From a checkpoint of a small transformer trained on Wikipedia.
Size: 3 heads of 128, MLP 1536 GELU, 19.1M parameters.
Architecture: LayerNorm before each block, rotary positions, tied embeddings, attention and MLP in parallel.
Training: a variant of Adam for these matrices, 470M tokens.
MLP neurons of a small language model. Each row is named by its layer, matrix (up: input weights) and neuron, and shows model dimensions 160-255. Each number is 200 + 30 x the weight over its row's rms, rounded and kept within 0 to 999.
After each neuron's rows, "fires in" lists the words (lower case) most often at its 100 highest values on Wikipedia text that the model never trained on.

L4.up505,221,184,224,171,195,223,196,223,229,195,283,222,231,207,186,216,221,210,212,184,221,189,180,238,177,173,195,259,192,207,164,185,195,251,165,192,199,211,173,218,203,241,162,221,217,231,251,206,224,202,193,245,159,196,210,238,186,163,272,227,210,172,213,245,189,209,226,242,199,183,212,219,198,196,211,196,201,211,194,193,136,207,181,186,170,165,200,202,216,198,251,164,191,169,200,182
fires in: "which", "that", "also"

L4.up1179,245,188,140,145,248,184,196,134,189,205,216,210,173,231,183,232,192,226,231,179,172,205,192,136,199,213,218,154,222,222,160,175,245,218,159,176,223,132,181,247,156,178,201,211,175,139,218,154,179,207,223,165,237,208,154,189,179,215,215,206,201,220,174,244,213,186,207,163,197,188,211,194,179,176,164,203,163,188,213,159,94,284,224,194,187,163,184,225,187,211,267,171,256,147,235,152
fires in: "in", "after", "from", "by", "for", "as"

L5.up147,213,230,219,171,212,233,189,247,197,218,216,180,205,240,236,203,193,197,179,189,218,218,208,206,168,184,249,218,208,229,203,202,188,215,186,246,209,184,187,220,196,130,179,187,207,178,198,176,184,190,223,278,140,194,213,186,145,180,249,169,210,217,182,216,192,193,229,250,226,189,268,164,228,207,214,179,222,176,167,196,171,198,152,210,203,193,184,242,177,191,233,212,146,187,237,152
fires in: "who", "that", "soon", "which", "he", "the"

L4.up1067,235,214,195,201,183,143,216,156,256,148,230,201,214,221,199,144,188,262,224,256,217,190,245,280,276,197,223,175,171,193,144,209,245,217,234,203,218,202,205,173,183,177,199,225,149,214,194,137,181,177,245,217,155,235,159,197,151,237,210,215,252,177,212,190,186,178,216,192,213,216,190,213,163,251,214,229,181,168,177,160,139,167,243,224,212,177,198,216,176,206,202,176,224,225,236,240
fires in: "is", "a", "very", "more", "too", "as"

L4.up787,257,259,181,230,186,171,191,203,183,201,214,190,177,183,179,192,241,175,229,194,164,230,220,214,229,161,193,144,147,248,205,181,213,213,270,212,203,181,216,211,171,207,180,132,201,194,221,192,209,222,230,180,186,182,146,245,202,154,198,164,202,201,203,193,145,169,208,184,212,228,198,245,215,289,163,144,227,202,165,184,212,239,237,176,191,162,193,208,148,202,229,200,119,236,185,179
fires in: "may", "january", "april", "june", "season"

L4.up54,221,234,213,269,192,178,144,205,213,214,203,170,178,175,169,170,207,210,201,249,204,211,222,274,239,221,216,182,255,141,164,151,215,210,217,186,220,198,214,225,147,179,238,189,218,189,198,149,183,200,239,215,240,183,173,207,183,237,247,205,189,188,197,216,223,182,207,188,148,215,172,244,184,232,205,164,195,172,193,197,220,224,180,214,177,167,211,181,215,254,153,232,264,174,158,190
fires in: "of", "with", "and", "into", "to"

L5.up1528,185,192,180,184,197,233,161,168,198,211,200,172,249,193,204,188,188,202,219,236,218,204,171,227,248,243,251,167,144,248,192,181,214,234,215,181,222,157,162,201,149,206,214,238,229,144,209,156,156,217,260,193,154,202,236,184,164,244,206,246,149,231,197,242,180,205,166,170,177,207,210,242,189,205,181,227,175,192,206,217,205,222,144,184,215,245,215,236,170,191,238,257,252,184,158,217
fires in: "as", "like", "for", "with", "of"

L5.up209,222,236,185,197,199,196,182,223,179,224,203,176,167,227,225,227,223,238,197,183,197,201,207,197,184,211,159,183,191,198,147,196,238,207,216,227,251,217,200,192,184,180,194,158,224,155,260,192,266,211,282,233,202,216,168,201,118,196,209,163,220,196,227,199,256,150,188,164,146,138,204,212,240,245,218,236,206,177,194,175,225,199,180,194,167,183,204,244,169,174,258,225,171,178,186,196
fires in: "at", "a", "ekblaw", "the", "www"

L4.up1523,207,172,214,202,233,234,243,235,231,173,226,190,194,247,162,206,190,228,213,202,204,204,189,241,240,180,166,222,233,180,195,215,198,193,166,215,130,148,197,193,235,206,196,138,208,213,192,164,228,221,231,257,168,196,196,210,209,172,226,218,171,202,181,172,195,190,209,237,221,178,225,244,200,294,158,218,225,177,200,163,217,274,196,228,200,170,162,278,202,188,203,189,182,220,198,144
fires in: "father", "son", "mother", "to", "daughter", "of"

L4.up1203,210,235,162,221,207,210,182,212,186,237,241,186,177,235,222,217,199,223,196,173,160,194,167,208,208,209,242,221,180,199,208,214,239,209,213,199,213,157,160,226,178,175,198,241,202,159,159,213,161,213,220,258,169,223,156,199,171,171,210,251,222,179,201,192,120,185,228,182,208,291,228,192,186,251,186,186,197,195,199,177,195,213,191,225,194,217,228,198,197,173,177,200,178,184,226,205
fires in: "and", "to", "but"

L5.up370,220,215,157,184,252,193,210,143,237,191,227,136,134,169,216,211,220,272,183,249,245,206,280,215,281,162,152,240,177,204,215,202,206,209,201,202,183,159,164,220,192,184,216,250,159,169,229,200,214,181,177,231,185,254,165,236,183,154,225,187,162,269,190,259,243,168,208,156,156,274,200,178,217,223,233,209,231,224,165,237,154,198,250,225,188,168,208,227,219,260,164,240,207,160,216,197
fires in: "m", "of", "a", "medal", "s", "one"

L5.up1194,204,247,198,187,218,235,223,216,225,255,204,211,158,205,206,196,210,272,168,180,203,219,198,246,197,183,210,223,216,143,146,264,189,255,257,185,203,189,217,210,132,203,176,228,192,135,230,175,233,216,188,260,177,208,152,206,175,158,306,258,193,144,197,239,178,202,205,219,173,206,193,232,173,205,195,181,224,214,166,190,220,190,182,191,176,175,214,244,201,150,252,197,182,115,189,137
fires in: "to", "would", "t", "not", "will", "should"

L4.up618,222,239,215,215,183,183,154,182,210,167,231,218,140,251,207,208,244,244,232,236,193,182,172,243,285,171,202,203,183,219,194,208,191,199,133,161,262,169,232,220,170,185,166,208,172,134,208,163,228,228,219,228,211,221,150,175,207,259,282,234,183,187,185,202,181,197,228,166,167,166,176,207,163,231,175,196,190,203,175,215,196,236,209,199,189,196,229,220,231,241,210,219,181,173,241,203
fires in: "one", "a", "another", "as", "that", "thus"

L4.up1453,231,232,168,225,164,205,168,211,171,204,190,226,99,202,209,219,213,218,223,202,224,217,203,171,233,215,187,181,210,194,179,190,199,179,179,218,205,204,214,243,197,178,164,160,225,186,177,169,195,208,206,228,199,202,186,251,161,197,235,226,177,160,186,231,227,201,199,184,161,215,142,154,208,254,114,169,177,172,183,196,265,215,220,201,236,232,227,224,221,208,228,182,250,199,227,218
fires in: "a", "the", "an", "that"

L5.up222,223,219,145,223,264,228,191,187,242,227,282,151,195,264,174,245,255,222,231,196,212,153,249,187,205,195,219,222,179,174,170,216,230,169,221,194,192,176,140,210,192,209,180,211,225,193,243,240,173,226,224,195,152,255,218,209,197,224,268,205,151,209,201,250,174,188,222,179,146,185,176,174,195,241,140,193,181,187,199,218,186,183,156,239,250,185,252,220,166,205,216,188,243,157,185,167
fires in: "in", "and", "of", "on", "long"

L5.up652,240,201,218,193,178,204,207,237,234,177,229,179,171,212,166,240,228,212,207,195,239,202,233,206,201,243,198,209,171,179,190,233,188,215,155,224,167,183,180,196,189,218,166,207,95,185,212,137,188,166,251,213,187,218,181,197,217,193,191,186,169,216,188,225,218,147,235,235,212,161,219,199,169,200,243,221,159,187,170,208,172,202,179,189,263,223,197,216,212,193,210,187,204,151,171,164
fires in: "she", "he", "shells"

L5.up883,187,264,211,192,261,159,191,171,244,223,173,190,190,198,213,214,231,298,186,204,186,221,232,219,231,227,215,204,217,154,169,227,150,260,215,225,238,218,198,213,147,196,168,224,185,152,219,140,183,218,223,227,164,244,133,175,194,142,215,212,223,154,206,227,171,219,199,223,196,214,168,230,168,205,208,144,202,202,168,243,253,174,209,225,229,213,200,209,262,166,211,201,209,135,201,129
fires in: "to", "not", "t", "help"

L4.up1368,195,219,202,212,224,156,212,204,213,165,197,182,216,199,161,206,243,197,169,160,197,193,190,228,178,170,179,216,232,169,191,255,177,208,228,217,244,252,180,212,172,199,218,213,173,165,217,182,231,129,223,273,190,187,188,260,187,183,254,213,212,199,166,178,193,159,225,250,198,157,177,204,143,203,232,172,173,193,169,148,186,202,199,176,140,206,137,256,233,127,222,190,215,209,232,177
fires in: "he", "to", "would"

L5.up1321,212,219,191,199,139,203,133,141,173,247,250,206,209,210,183,218,214,210,197,209,211,214,238,243,211,203,235,184,220,194,223,246,183,165,243,156,242,196,198,222,181,237,189,207,218,228,243,181,158,230,244,243,181,188,152,208,173,239,221,197,193,245,232,201,145,148,207,186,201,234,205,230,188,163,175,171,182,170,188,186,192,210,227,229,209,215,177,227,211,198,217,237,202,163,222,144
fires in: "of", "to", "and", "not", "plus", "only"

L4.up782,235,222,180,202,173,186,138,197,200,204,197,145,139,241,181,172,179,230,140,207,203,146,257,235,204,175,149,193,161,158,193,255,246,259,224,196,186,205,200,246,164,172,203,171,211,168,254,175,226,218,216,240,191,257,163,198,196,185,180,223,244,206,195,192,248,190,211,251,212,184,239,166,200,208,215,242,170,195,176,199,218,295,121,192,191,188,248,281,196,133,200,190,191,166,188,235
fires in: "to", "however", "but"

L5.up988,259,161,167,226,222,208,162,202,234,192,192,164,232,219,210,198,192,215,144,196,186,172,210,183,204,202,179,162,213,168,210,218,229,219,196,206,230,182,203,186,154,197,216,213,193,237,201,210,197,149,219,191,226,253,176,189,185,240,242,249,233,198,187,245,242,161,203,227,218,208,157,211,190,194,175,193,247,229,195,193,191,233,220,172,141,155,250,178,201,186,229,152,253,204,257,144
fires in: "to", "race"

L4.up762,256,220,189,161,185,185,168,217,277,204,244,161,138,235,245,173,186,250,213,234,222,164,192,206,174,141,181,193,186,187,167,242,201,272,234,158,139,167,173,243,177,223,174,155,185,212,202,122,247,215,220,223,159,237,197,185,209,239,236,222,184,182,177,178,155,215,180,194,180,241,201,239,194,223,209,202,210,212,192,157,223,198,201,186,189,167,251,232,214,156,288,196,152,193,231,202
fires in: "in", "of", "by", "from", "to"

L5.up0,218,293,227,138,177,199,193,200,228,207,233,182,153,229,210,168,267,179,248,219,195,219,185,246,226,179,190,158,201,208,180,238,221,215,178,207,229,184,199,164,159,228,210,165,204,129,169,222,163,194,214,232,180,180,186,185,160,166,236,201,171,187,213,266,219,205,227,164,238,128,159,216,175,260,145,204,208,194,168,191,172,218,202,215,262,191,243,229,163,253,253,209,152,188,182,190
fires in: "a", "each", "that", "every", "1"

L4.up1271,237,212,146,215,187,170,198,166,220,174,238,160,194,205,182,177,194,273,199,192,208,188,233,183,198,194,137,176,170,182,135,170,231,186,212,178,192,202,182,186,233,188,159,240,141,129,244,145,180,188,246,242,179,264,163,201,183,182,201,242,239,117,160,208,183,168,228,199,203,177,212,222,232,197,238,195,156,171,173,206,218,186,214,194,150,193,170,197,199,183,220,192,168,239,177,163
fires in: "an", "too", "to", "mayflower"

L4.up305,208,212,228,208,225,250,178,151,266,221,218,204,213,155,206,175,158,199,165,232,262,161,199,248,191,206,191,182,221,225,135,199,203,202,196,179,211,184,215,235,216,202,285,232,169,184,204,192,182,272,226,187,190,223,203,224,182,168,186,214,194,213,155,259,269,251,198,196,175,186,170,146,144,198,186,180,194,186,198,192,167,230,177,218,171,211,241,249,179,226,287,161,227,167,168,204
fires in: "of", "de"

L5.up172,209,200,163,187,259,182,204,145,267,241,221,186,175,197,204,204,172,243,173,225,235,140,193,222,209,271,216,171,177,175,192,212,166,267,249,163,173,220,211,200,149,212,212,193,168,136,266,177,205,240,224,235,158,202,125,177,184,130,224,230,142,185,180,213,197,180,231,241,228,247,232,150,190,200,209,217,204,200,165,173,211,121,232,208,132,165,204,221,211,194,212,152,151,190,197,154
fires in: "to", "would", "history", "describes", "could"

L4.up95,242,172,177,213,193,185,156,220,240,186,224,195,204,261,174,198,234,231,185,280,219,153,235,207,167,161,190,211,205,209,158,218,179,203,195,189,174,208,222,216,171,201,202,226,202,145,236,143,198,265,224,239,214,193,186,190,166,165,230,205,237,224,212,290,219,189,193,238,216,240,209,171,212,228,172,199,207,215,192,209,166,243,210,219,200,168,169,229,225,194,172,210,169,193,165,202
fires in: "two", "of", "one", "few", "these", "years"

L4.up1447,193,198,221,190,200,176,124,161,186,222,222,203,141,216,192,204,211,226,225,183,212,172,183,205,224,215,270,183,201,202,199,195,234,245,215,167,237,181,172,239,197,149,204,241,158,140,224,156,225,182,233,191,170,160,193,198,199,215,213,235,223,232,226,180,181,173,192,196,209,269,223,162,188,246,150,223,192,232,171,239,140,197,120,243,120,211,232,205,171,196,208,195,233,192,230,225
fires in: "as", "when", "while", "with", "after", "though"